Weights of a small GPT-style language model, trained from scratch on English Wikipedia: 12759 steps.
MLP neurons of a small language model. Each row is named by its layer, matrix (up: input weights) and neuron, and shows model dimensions 128-191. Each number is 128 + 24 x the weight over its row's rms, rounded and kept within 0 to 255.
After each neuron's rows, "fires on" lists the tokens most often at its 100 highest values on Wikipedia text that the model never trained on.

L3.up3248 [ 88 103 137 124 113 132 132 144  99 151 110 131 138 108 105 155  96  96 114 109 131 137 126 151 118 137 205 121 159 103 122 133 154 152 126 127 112 174 101  89 117 152 111 170 113 161 152 148 134 133 149 136 132 147 136 177  99 143 104 101 110 111 113 126]
fires on: "1", "2", "4", " ", "3", "8"

L3.up1729 [129 114 123 126  94 143 157 145 137 156  93 128 138 125 128 142 135  90 164 116  89 111 169 124  79 125 151  93 122 121 165 115 112 150  99 122 110 114  99 120 115 101 147 108 130 120 139 176 130 104 144 165 176 139 129 150 119 121 133 133 133  95 128 117]
fires on: " –", " |  |", " -", " |", "), American", " Japanese"

L3.up2290 [113 110 109 112 128 109 135 133 121 171 122 128 117 157 156 121 117 145 135 121  91 157 162 156 144 129 130 122 159 141 138 132 130 111 139 181 103 172 114  90 144  98 154 166 122 150  93 104 116 173  90 149  96 135  93 121 150 164 113 137 144 123 133 127]
fires on: "\n", "-", "- In"

L3.up2627 [ 78 145 163 146 168 126 127 154 113 124 141 142 137 145 180 114 112 150 102 139 106  82 142 157 118 121 136 113 157 138 130 174 145  58 160 130  99  74 147 142 142 133 158 136 154 198  94  94 109 144  73 173 119 125  65 120 138 147 109 117 139 124 128 123]
fires on: " |", ",", " | ", "iss", "el", " in"

L3.up1271 [132 119 119 100 128 108 118 139  91 124 152 131 145  97  97 127 179 178 196 151 150 141  89 121 124 133 158 109 114 159 120 116 115 148 121 109 136 126 118 151 110 122 140 133 131 147 101 107 123 149 138  92 108 115 145 146 123 118 133 157 101 126  98 132]
fires on: ") =", " =", "; "

L3.up734 [119 174 125 120 121 115  94 116 105 150 139 155 135 113 130 124 154 165 113 167 161 138 124 101 113 154 142 110 118 157 132  66 220 110 139 127 104 126  86 111 162 139 164 101 157 112 178 126 128 121 133 125 134 131  92 162 117 143  90 123  95 172 152 114]
fires on: "ation", "ers", " founder", " creation", " Operation", "ations"

L3.up3393 [136 162 107 117 157 137 153 152 115 114 112 120 142 140 134 105 126 146  78 158 128  72 100 143 131  91 181 111 105 178  95 113 157 122 101 131 115 164  77 124 130 127 113 117 140 144 111  81 188 162 186 127 147 146 100 127 111 137 155  90 132 164 187 131]
fires on: " K", " H", " – M", ","

L3.up155 [ 74 125 110 134 155  88 178 119 135 131 110 114 153 146 133 118 150 105 184 124 154 149 147 129 177 167 102 130 118  95 122 123 117  98 132 146 116 160  98 114 125 146  99  91 105 139 130 159 110 139 149 131 161 132  68 142 150 148 109 180 204 121 157  88]
fires on: "–", "1", " (aged "

L3.up2430 [111  97 131 129  77 149 108 113 137 106 132 146 118  78 126 151 113 125 129 122 150 114 100 133  90 149 131  97 164  91  91 115 130 130 137 147 160 149  87 164 102 171 105 129 130 140 116 174 161 143 134 141 125 126 105 118 157 118 113 113 125 145 148 127]
fires on: "-", " number of", " the", " all the", "mathbf{"

L3.up756 [130 110 105  84 110 149 143 115  92 146 177 138 118  90 106 135 109  96 139 141 130 106  91 145 152 159 118 166 136 140 132 107 175 178 113 123 107 104 128 122  91 135 108 163 102 156 118 113 126 150  91 119 147 168  97 189 113 111 123 123 134 108  94 132]
fires on: "\n\n", "\n", ") =", "0"

L3.up1722 [115 118 117  99 136 140 122 157 138 121 101  94 120 136 141 115 122 169 111 143 139 164 120  73 190 118 133  93 154 140 112 104 108 147 148 106 118 120  77 157 147  87  94 142 152 159 139 139 163 138 110 107  71 121 152 129 150 139 116 106 128 114 126 119]
fires on: "–", " February ", " May ", " (", " April ", " (U"

L3.up3055 [129 106 139 119 138 101 142 118 111 152 125 153 166 145 144 147 151 134 139 141 120 131 120 132 125 191 120 134 148 125 127 127 114 138 126 124 123  84 122 118 129 135 136 135 104 161 120 108 173 138 136 160  97 128 112 148 134  79 148 148 104  98 173 119]
fires on: ",", ") | ", " (", " |", " | ", "1"

L3.up2533 [123  78 134  97 132 132  97 108 142 197 109  97 127 142 133 145 110 178 128 115 124 104 133 146 137 151 192 136 118  75 148 121 128 116 107 147 126 121 107 121 141 127 122 160 124 145 189 141 147 170 120 118 108  96  67 110 130 154 150 133 135 122 134 117]
fires on: "3", " to ", "1", "st", "4"

L3.up2725 [164 109  86 138  79 121 151 122 135 101 107 143 109 102 157 110 140 139 101 149 127 135 168 114 163 104 152 158 141 147 141 124 139 131 149 120 116 180  74 112 138 116 137 127 131 105 139 131 136 163 136 139 160 136 101  99 137 132 101 122 150 113 163 115]
fires on: "\n", "|---|---|", "Personal details"

L3.up2401 [171 153 122  88 120  80 143 103  78 111 149 120 134  78 149 112 136 157  85 147 150 135 137 102 122 139 138  93 178 124 120  85 139  87 161 134 107 129 109  71  95 147 135 126 142 117 158 138 161 132 108 137 131 112 147 114 138 126 114 107 128 137 155 115]
fires on: "a", "\"", ")"

L3.up2513 [139 131 114  86 147 129 153 120 114 131 148 132 199 154 134 157 124 100 100 116  84 131  85 167  81 111 152 165 145 110 100 149 150 124 114 137 105 142 119  83 118 198 121  84  83 149 120 137 144 133 115 140 123 159 142 120 135 159 138 134 139  98 127 127]
fires on: " | ", ") | ", ".", "0", "82"

L3.up2681 [156 133 129 131 147 137 131  92 107 147 107 102 181 100 124 163 170 149 139 140 108 148  89 126 126  94 102 119 120  91 150 101 169 102  84  64 145 123  98 148 109 129 105 154 154 128 119 113 117 121 125 129 149  82 118 109 100 156 147 139 113 145 151  82]
fires on: "; ", ") | ", " | "

L3.up1224 [104 124 129  84 147 114 145 107 114 162 141 145 146 130 120 159  74 118 127 147  74 160 113 148 153 117  83 125 159 112 130 107 146 155 128 131 108 123  98 108 117 121 108 130 118 147 135 140 143 150 153  95 139 102 145 122 139 143 147 111 127  87 164  92]
fires on: "\n", " Place"

L3.up3029 [105 134  94 104 145 136 111  91 125 122 115 102 101 106 146 144 138 104 105 127 136 139 157 157 147 155 121 139 124 129 135 116 130 122  67 129 145 148 115 139 122 139 145 153 122 146 101 119 103 144 117 124  91  95 126 149 116 185 152 146  95  85 124 130]
fires on: " (", "2", "3", "1"

L3.up1391 [ 74 117 136 101 117  76 124 157 137 155 104  94 125 149 153 116 114 123 176  97 116 132 116  97 165 117 124  78 147  87 138 123 161 143 143 159 155 106  96 111 161  83 160 123 148 138 114 109 100 103 124 120 119 120 135 152 151  92 109 144 160 136 155  91]
fires on: "–", ", "

L3.up343 [112 142 109 134  98 169 150 113 100 139 127 143 124 114 129 122 110  82 155 144 130 133 133 110 121 140  82 122 113 137 116 118 147 131 121 151  74 131  94 146 129  96 132 119 152 156 127 121 185 123 105 144 142 142 163 171 109 136 162 128 143 125 158 132]
fires on: " –", ": ", ":", " — ", " -", " |"

L3.up1333 [127 130  55 143 146 106 115 152 119 116 113 129 104 159  97 119 136 134  80 116 128  69 150 144  83 156 166 132 144 130 134 171 129 122  94 116  90 100 113 101  82 132  74 113 125 151 123 111 162 127 165 143 130 147 131 117 139 139 132 111  81 150 111 195]
fires on: " and", ", and", " &", " and G", " and K", "y and"

L3.up2888 [114 123 140 129 118 135 138 116  85 141 117 148 195 131 101 137 121 158 138 126 158  95 131 155 114 116 148 117 154 123 155  98 157 123 127  87 117 108  98 111  79 110 146 160 153 149 127  77 108 174 123 129 150 145 148 124 108 134 169 124 122  71 119 153]
fires on: "\n", "\n\n", " |  |", " |", " from "

L3.up1311 [105 115 155 132 149  87 148 137  98 100 111 133 109 101 148 129 139 146 184 103 136 133 159 114 188 193 127 174 129 112 161 166  98 103 156 149 129  68 136 147 150 115 152  99 164  75 110 127 112 141  87 147 168 155 139 128 120 166 132 130 153 124 155 119]
fires on: "–", " and", ", ", "-"

L3.up1157 [ 97 134  73 119 150 145 155 108  63 165 122 147 127 130 164 107 124 160 117 171 140 114 137 172 122 134 137  97 196  70 121 139 116 129 108 113 125 146 138 129 103 108 162 147 177 138 167 107 144 157  97 119  79 161 161 149 116 148 109 185 155 160 174 139]
fires on: "\n", "\n\n"

L3.up2931 [132 111 105 112 128 142 181 109 113 144 101  96 137 151 134 139 139 106 114 141 113 153  76 131 133  98 116 119 136 147 125 118 135 121 126 131  79 165 114  96 136 131  95  77 123 114 111 104 130 139 107 127 137 126 126 168 133 136 137 158 124 115 127  90]
fires on: "\n", " | ", ", and the", "|", "| B", ";"

L3.up2684 [124 130  85 113 126 130 103 136  84 136 104 125 108 115 147 121 119 150 143 146 150 151 159 147 104 100 160 145 166 179 151 141 143 154 110 135  81 159  91  98 141 164 140 155  94 157  74 139 108 159  88 105 144 102 136 133 101 161 121 185 135 123 124 133]
fires on: ".", "\n", " |", " Place", "1"

L3.up23 [115  89 135 154 112 138 116 164 140 153 152 116 116 116 109 118 100 142 130 139 124 138 102 142 129 126 147  86 149 152 142 143 131 121 111 129 110 129 124 144 140 126 107 105 117 108 127 137 133 136 139 131 124 124 122 150 116 139 160 145 145 107 124  98]
fires on: " |", "A", "000", "1", " with a", "200"

L3.up1587 [106 124 114 126 126 146  94 168  89 134 127 116 109 112 106 145 173 134 115 136 103 117 133 129 152 158 160 162 179 152 122  75 123 126 155 120 121 133 102 129 147 131 112 171 138 178  87  93 179 203 179 153 133 197  98 128 146 118 121 123 118 121 137  96]
fires on: "2", "1", " | ", " "

L3.up3036 [116 146 123 102 117 135 112 120 109 146 125 140 146 152 113 101 126 153 159 153 162  95 163 144 171 150 196 116 137 148  85 128 172 131 150 132 154 145 108 170  86 117 144 171 115 147 179 145 118 148  96 122 120 152 119 124 130 126 100 129 132 115 107 102]
fires on: ") | ", "1", "AR ", "; B", "R"

L3.up1030 [127 135 154 102 151 107 155 112 129 115 118 121 122  97 152 131 137 153 144 134 113 154 162 157 155 119 110 147 112 131 148 136 146 117 135 117  96 122 100  90 119 119 138 121 182 134 158 105 127 119 105 166 155 165  85 144 139 153 137 168 140 136 120  64]
fires on: "s", " days", " |", "uns", "ers", " Games"

L3.up3405 [ 88 102 137 118 159 102 134 131  90 161 131 144 172  64 121 107 115 133 168 156 124 101 113 149 131 180 131 101 114 135 124 142 162 172 126 159 106 110  86 125 102 160 113 134 147 141 141 117 105 131 119 169 119 167  87 113 127 148 124 143 135  93 106  73]
fires on: " | ", " |", ") |", " | +", " |  |", "3"

L3.up622 [139 164 120 102 186 114 132 105  66 137  93 156 135 153 118 107  93 173 162 139 169 121 139 161  98 116 146 109 151 108 113 148 153 139 140 120  93 120  72 110 139 161 113 159 110 153 179 111 149 128 114 125 129 144 155 146 145 123  95 116 152 129 107 111]
fires on: " | ", " |", ") | "

L3.up714 [133 146 127 126 115 113 117  88 115 199  82 143 133 115 152 104 113 132 152 166 133 141 165 149 146 157 180 127 136 134 180 159 156  99 154 157 102 117 116 116  82 143 157 128 143 135  80 137 116 158 127 172 136 134 152 131 149 118  88 138 160  80 146  68]
fires on: " ", " | ", " |", "er,"

L3.up1878 [107 111  74 135 127 114 127 144  99 124  68 143 177 134 114 107 112 148 159 128 120 123 132 113 147 132 118 116 153  99 129 166 100 105 144 130  96 133 104 111 161 135  95 137 172 107 135 160  82 101 153 150 152 144 131 175 175 123 121 150 121 121 194 155]
fires on: "\n", " of", "===", " ==="

L3.up1969 [ 92 145 126 113 127 106 159 141 126 147 130 125 111 141 171 124 131 163 111 165 126 113 123 115 151 106 143  96 119 106 132 138 105 110 129 127 120 124  70 105  92 122 122 127 146 134 127 117 148 130 139 148 112 128 122 155 143 135 106 135 125 142 141 110]
fires on: " | R", " of R", ", R", "- R", ": R", " \"R"

L3.up2986 [156 111 124  96 138 139 155 131 162 158 115  98 110 147 110 108 124 123 171 102 132 105 130 112 136 139 146 152  94 139 130 144 119 142 127 137 107 102 101 127 146 133 130 172 157 125 123 107 127 128 130 125 140 149 138 158 157 126  93 141 169 111 185 122]
fires on: "–", "-", "=", ":"

L3.up95 [112 118  72  95 145 105 185 165 143 125 117 133 151  80 116 101 111 133 126 137 137 116 139 134 130 129 117 158  98 159 144 128 144 147  80 128  99  84 149 102 129 138 102 107 162 139  81 109 128 126 114 147 118 139  92 162 131  95 155 178 132 121 178 116]
fires on: ":", ")", ": F", ": K", ";"

L3.up1885 [141 112 142 106 186 161 106 107  75 129 154  95 128  72 157 144 151 116 128 161  90 162 137 169 144 164 133 146 144 114 141 182 179 108 133 116 120 167  80 136 112 133 101 117 142 129 121 122 138 139 174 193 112 141  51 149 108 145 143 159 143 143 194  92]
fires on: ".", " | ", "\n", "2"

L3.up474 [136 129 138  87 117 129 124 137  91 130 127 113 114 139 146 193 153 138 135 102  99 128 133 133 134 125 140 146 157 117 146 122 168 114 122 142 153 128 134 143  72 127 122 149 105 155  97 157 111 129 118 152 101 113 143  97 163 110 143 147 121 105 158 120]
fires on: "2", " number of", ": ", "3", " between"

L3.up1748 [125 133  78 140 134 131 145 136 143 142 166 151 101 100 116  87 122 129 122 159 149 152 123 145 164 122 121 185 130 109  97 135 149 144 143  94 129  83 112 121 103 140 110 116 155 113 107 175 179 145 104 151 148 108  91 106 138 132  96 155 159 131 115  72]
fires on: " Al", ", Al", " al", "Al", ", al", ": Al"

L3.up2108 [146 126  99 113 107 142 145 105  93 119 121 144 149 105 128 162 119 173 100 114 171 118 158 153 144 118 150 158 155 149  80 137 152 150  73 163 119 167 120 132  78 122 133 141 141 137 108 140 135 122 113 130 134 127 124 172 102 179 138 126 108 107 196 167]
fires on: "\n\n", " classification"

L3.up1678 [126 161 114 122 105 134 168 173 142 158 113 135  99 147 115 114 125 125 110 135 117 142 110 142  99 168 106 147 159 160 112 151 105  94 108 145 120 176 129 160 116 114 153 119 164 118 165 142 141 144 115 154 131 183 124 155 131 126  67 149 116 159  92 122]
fires on: ":", " |", ";", "|", " edit", "adio"

L3.up3032 [138 142 106 132 165 119 156 143 111 115 109 133 120 120 133 104 155 175 123 125 132 119 170 119 168  94 107 103 166  89 132 171 115 150 107 133  97 108 100 115 149  90 146 140 192 128 142  90 123 146 172 139 113  92 123 172 155 137 141 169 131 138 108 160]
fires on: "\n", "\n\n", "=", " at the University of", "| Preceded by", " at the"

L3.up228 [ 82 148 132 113 114 129 134  91 113 121 155 168 160 110 121 141 158 140 136 158  71 125 116 141 127 152 123 160 165 121 136  99 124 138 158 138 188 113 136 136  87 132 133 140 130 177 153  88 195 142 147 146 101 105 135 143 130 117 116 108 150 158 131 112]
fires on: " | ", "| ", "s | "

L3.up2326 [118  81  98 104 106 112 136 152 131 147 129 169 158 116 148 163 145 117 142 144  79 132 126 143 122 140 177 135 121 124 112 137  84 113 174 134 122 144 120 174 136 151 157 122 151 150  81 113 147 126 144 120 109 129 127 143 139 142 132 135 120 165 130 149]
fires on: ".", "°N ", "5", "0"

L3.up2312 [130  92 136 109 159 132 148 162 118 142 143 114 127 124 121 142 140 137 118 136  95 115 120 142 136  92 165 126 135 117 138 129 129 144 102 149 136 177  68 132 156 104 153 137 132 157 100 160 147 124 110 115 147 146 117 128 145 142 167 172 138 116 175 140]
fires on: "\n", " | ", "/", "°N ", "|", " |"

L3.up1573 [144 111 109  91 145 134 106 147 126 144 143 146 120 113  83 110 100 123 124 138  96 145 106 120 120 112 137 136 125  99 147 146 160 164 113 137  74 125 124  83  95 109 150 125 108 140 195 131 119 180 139 120 125 118 132 178 150 119 122 103 145 103 125 102]
fires on: "0", "\n", " | ", "'", "; A; H"

L3.up2686 [101  86 102 106 134 105 107 114 132  86 145 121 144 141 166 164 161 164 109 124 125 120 145 133 153 141 149 118 147  95 138 109 116 115  97 112 113 144 138 140 105 157 120 115 157 134 111 190 141 147 136 159 125 114 120 150 102 156 132 133  92 142 118 160]
fires on: " (", " as", " as a", "1", "re"

L3.up2192 [134  92 114 105 113 105 130 153 130 138 128 118 152 196 150 131 130 147  87 146 126  78 107 136 150  94 121 133 138 109 123 151 138 148 126 128 120 148 108 112 120  86 110 106 156 170 124 105 123 139 137 135 106 131 107 138 163 130 127 169 117 117  91 154]
fires on: "\n\n", "\n", "- Source", "H"

L3.up1941 [151 137 122 116 164 163 124  66  89 123  94 150 120 165 129 128 127 144 125 127  98  99 136 127 119 133 118 144 144 121 124 145 107 106 127 139 147 137 131 134 117 168 122 132 123 160 165 124 159 170 118 131 122 161  89 152 121 133 163 115 142 124 149 102]
fires on: " | ", ") | ", "14", ": ", "18", "988"

L3.up3323 [135  82 127 115 117 123 136 145 181 122 170 142 136  99 152 138 160 127  98 146 130  90 115 112 108 139 125 138 145 133 132 126 142 117 112  99 108 131 164 147  99 112 161 128 163 128  96 150 168 120 118 124 145 121  91 162 124 155 136 116 136 171 139 105]
fires on: ")", "T)", "C)"

L3.up2337 [130 109 159 111 152 104 113 141 101  81 124 139 120  72 104 114 125 190 152  93  94 107  90  70 118 121 122 109 144  99 134 156 152  99 116 155 171 134 160 104  75 134 120 170  89 163 128  99  95 127 161 141 115 127 143 135 178 122 151 103 182 156 159  94]
fires on: ", ", ",", "),", " or", ";", " and"

L3.up1649 [132 135  89 126 146  89 140 115 110 105  94 136 145 144 145 149 132 154 126 115 121  99 115 172 167 132 136 114 138  84 127 132 162 121 125 131  98  83 112 143 101  74 147 128 185 146 152 116 156 153 162 124  88 126 135 167 159 158 145 153 168 138 129 103]
fires on: " =", " (born ", ") =", " ("

L3.up1636 [140 147 125 131 112 126 149 168 154 164 136 154 142  91 110 133 146 105 124 144 117 141 129 115  83 114 165 138 139 105  78  85 143 113 160 111 128  86 121 138 113 126 107 154 130 126 108 141 129 158 136 144 135 127 162 114 121 121 119 123 153 122 132 128]
fires on: " by", " Al", " by the", " al", " by "

L3.up2934 [ 97 134 109  61 148 128 118 151  95 119 138 121  98 112 152 143 152 159 139 111  94 170 141 139 106 111 147 158 152 114 152 124 133 138 113 110 146 164 126 135 143 115  69 135 137 166 152 159 155 141 101 136 118  72 133 120 128 163  92 107 128 131 111 138]
fires on: " | ", "0", "1"

L3.up3215 [108 118 113 120 102 124 136 146 143 164 126 125 181 110 153 161 154 145 128 133 142 117 122 123 148 116 129 105 123 117 110 134 146 188 126 137 106 114 113 191 135 143 104 134 123 140 137 147 139 135 131 112  62 118 126 136 132 118 139 135 152 133 125 141]
fires on: ".", "°N ", "5", " Before"

L3.up501 [136 109 135 122 141 135 120 184 153  96  97 128 133 160 147 123 141 113 130 113 130  87 109 116 168 135 106  93 116 159 124 149  92 118 118 140 121 109 158 133 154 119 103 156 139 157 146 114 113 145 161  96 168 122 124 110 116 136 163 127 123 141 127 125]
fires on: "–", "ank"

L3.up1815 [102 130 131 109 143 132 147 138  94 153 148 147 181 122 142 138 123 131 123 143 158 113  87 126  87  96 138 104 133 128  97  81 164 167 116 136 116  89  89 116 142 146  93 166 134 152 150 139  79 137  92 111 109 141  80 148 131 121 131 107 138 145 142 118]
fires on: " | + ", " | ", ") | ", " B | ", "ina | "

L3.up2394 [113 124 100 137 110 113 140 149 153  91 128 163 153 105 116 118 117 151 104 121 100  87 140 121 139 154 125 153 154 128 116 115  91 154 132 149 102 110 124 136  98  85 129 113 125 115 155 107 122 132 139 140 160 185  88 118 152 147 165 106 148 151 152 123]
fires on: " J", ", J", " | J", "J", "- J", " | Y"

L3.up1966 [100 134 106 128 175 168 145 138 127 100  83 105 156 122 130 148 101 163 148 146 133 101  88 147 128 122 132 134 153 129 114 129 155 126 101 105  88 130  97 152 149 136 115 116 174 140 122 108 135 118 173 192 149 109 111  89 128 138 166 114 125 122 210 129]
fires on: " | ", "1", " and ", "),", ") | "

L3.up387 [ 90 128 106 107 120 130 112 142 139 179 103 135 141 116 159 150 112 130 112 160 100  84 130 144 100  89 146 119 144 143 100 113 106  99 130 137  93 117  88 136 169 131 149 125 173 115 128 106 142 134 134 130 125 134 100 123  84 171 107 109 137 167 160 117]
fires on: " | ", ": ", "| ", "\n"

L3.up2544 [125 137 111  73  72 152 116 146 120 152 140 135 179 112 144 126  98  83 152 161 108 110 119 146 116 133  94 140 118 104 142 131 114 150 135 114 104 146  83 118  96 115 109 125 112 163 127 119 166 140 102 120  99 169 153 192  90 142  95 113 152 111 105  82]
fires on: " |", " |  |", " | ", ") |"

L3.up3572 [131 157 133  98 158  72 123 155 126 138 100 152 176 119 121 138 114 171 159 136 141 129 109 139 116 118 110 105 134 120  89 101 141 118 142 124 112 113 109 160  81 108  84 144 167 136 151 151 150 167 180 125 135 137 101 163 148 125 108 152 118 113 137 131]
fires on: " =", "===", " ===", ") =", "==", " =="

L3.up746 [ 83 136 133 106 103  88 179 123 128 151 103 123 148 124 163 137  91 158 145 140 120 103 154 149 181 190 171 117 144  96  70  89 116  96 139 106 143 155  86  88 121 145 106 158 129 164 144 123 159 156 127 109 126 147 128 158 130  82 134 127 107 146  88 146]
fires on: ".", "t.", "r."

L3.up3080 [127 133 128  94 157 113 147 150 132  73  98 110 154 142 149 147 144 134 106 133 123  98 144 123 107 120 125 115 165 175 123 111 135 166  87 121 112 101  93 133 168 156 142 139 111 153 138  98 145 132 164 141  95 150  92 109 146 108 113  91 136 139 139 112]
fires on: "–", ") | ", "\n", " ", "| "

L3.up2601 [101 168 116 112 137 116  88 152 141 143 112 138 127 136 129 142 144 171 172 128 174 108 155 133 136 131 123  79 166  99 105  87 121 130 106 101 101 132 137 120 129  84 124 115 158 144 104 149 114 138 130 138 144  83 146 127 149 109 107 149 160  72 134 142]
fires on: ", M", " of M", " and M", ": M", "-M", " M"

L3.up175 [125 135 109 100 127 107 135 129 115  91 177 162 170 114 118 117 128 130 161 136 115 105 121 153 125 117 124 121 134 111 113 155  90 157 157 152 147 112 126 132 101  85 139 134 121 131 170 141 165 124 156 107 114 112 152 193 127 123 172 138 111 141 148 130]
fires on: "\n", "-", " | Ref |", " |  |", " |"

L3.up2055 [165 170  89 118 109 128 100 145  96 122  83 119 114 104 141 130 145 139  98 138 118  73 121  97 124 134 149 125 148  74 129 110 151 134 143  89  91 142 104 145  78 105  79 149 172 128 157 136 168 157 160 188 155 126 171 178 156 129 154  97 105 129 119 136]
fires on: "'s", " =", " (born ", " (born", "'s "

L3.up2542 [138 116 143 122 104  89 113 115 103 118 129 163 110  99 133 140 181 150 103 148 120 131 144 109 157 131 108 116 102 102  81 124 121  72 138 127 167 107 140 170 160 139  79 103 121 101  85 120 197 167 149 161  99 122 140 138 118 106 106 130 103 147 111 161]
fires on: "o", " No", " no", " Do", "ro", " Po"

L3.up416 [134 143  84 113  75 142 151  95 133 160 146 134 141 173 133 158 142 134 140 155 122  67 136 120 130 127 133 175 132 144 140 111 123 126 125 116 141 124  96 105 134 154  73 128 142 159 189 109 117 144 129 177 140 115 113 111 152 134 138 133 166 132 153 135]
fires on: "'s", "'", " | ", ", an", "is | "

L3.up3310 [140 112 117 106 145 131 108 162 159 161  98 134 135 124 180 105 132 124  83 146  99 150 119 170 128 101 136 141 129 175 112 140 170 141 132 145 123 156 127 128 126 122 138 123 143 102  88  76 126 131 122 112 114 139 135 146 109 127 136 138 171 121 151 101]
fires on: " | ", "\n", "|", ",", " |"

L3.up3551 [170 111 140 127  91 125  95 107 111 169 120 148 168 107 156 148 177 198 140 137 161 104 128 172 165 198 154 113 165 100 126 103 148 109 105 126  88 139 124 126  70 109 103 129 154 132 106 157 142 131 136 114 126 136 100 200 137  99 142 148 148 161 111 166]
fires on: " =", " will", ") =", " is the", "=="

L3.up214 [129 100 123 107 148 118 145 120  69 122 119 121 151  92 144 129 137 159 140 127  80 119  94 117 155 131 113 139 132 126 138 126 121 129 150 101 124  85 147 114 103 118 105  97 155 141 148 129 108 146 154 158 107 156 160 163 164 139 166 106 145 116 185  99]
fires on: ",", "s,", "),", " |"

L3.up1221 [116 103 133 110 117  91 129 118 147 139 143 106 130 121 184 101 161 134 135 107 160 118 122 141 163 175 156 138 114  98 107  59 160  94 184  92 139 105 111 104 123 155 132 153 135 111 118 129 168 153  96 147 132 135 111 146 128 108 104 157 151 147  97  82]
fires on: "a", "u", "n", "e", "h", "i"

L3.up598 [142 170 111  94 154 124 146  93 121 129 124 141 152 159 158 144 144 149 115 129 121  92 123 143 107 137  98 139 118 141  98 106 170 157 105  81 100 132 126 113 138 100 118 167 132 119 130 118 122 122 113 150 134  99 137 107 134 150 146  96 135 127 167 133]
fires on: ") | ", " ", " and ", "/", "i ", " &"

L3.up59 [ 96 168 118 117 125 110 160 124  74 105 137 114 104 118 135 143 150 108 159 134 125 163 118 135 122 123 154 111 133 113  78 125 131 137 105 123 136 152 129 129 126 145 114 151 129 124 136 144 198 141 116 142 116 130 131 168 114 135 130 121 156  64  96 140]
fires on: "1", "0", "2", "6", "S ", "200"

L3.up1433 [114 149 149 145 124 127 157 157 139 123 124 106 120 151 139 153 109 111 150 116 113 155 109 111 137 119 145  89 112 109 108 112 137 124 125 164 118 173  97 147 142 104 124 116 144 160 155 138 135 132 181 162 146 123 125 165 100 162 140 114 166 152  76 133]
fires on: "–", "2", "0", " Under-"

L3.up1921 [157 130 133 117 113 118 127 142 122 147 129 110 146  93 163 139 125 130 150 120 162 159 121 108 116 102 182 129 119 106 100 127 121 131 119 144 101 123 115 107 136 105 116 136 172 110 174 129  99 109 185 116 140 137 116 173 108 144  91 139 123 108 108 135]
fires on: " C", " B", " c", "C.", " until", " which the"

L3.up2947 [120 141 130 119 144 112 115 152 126 134  83 122 117 144 130 106 136 109 161 121 122  61 126 151 168 116 145 148 148 144 161 156  96 161  93 115  80 105  89 115 121 107 117 115  89 153 139 153 143 144 131 140 129 150 109 170 149 144 158 146 153 132  85 111]
fires on: " and", "er and", " |", ",", " and a", ", and"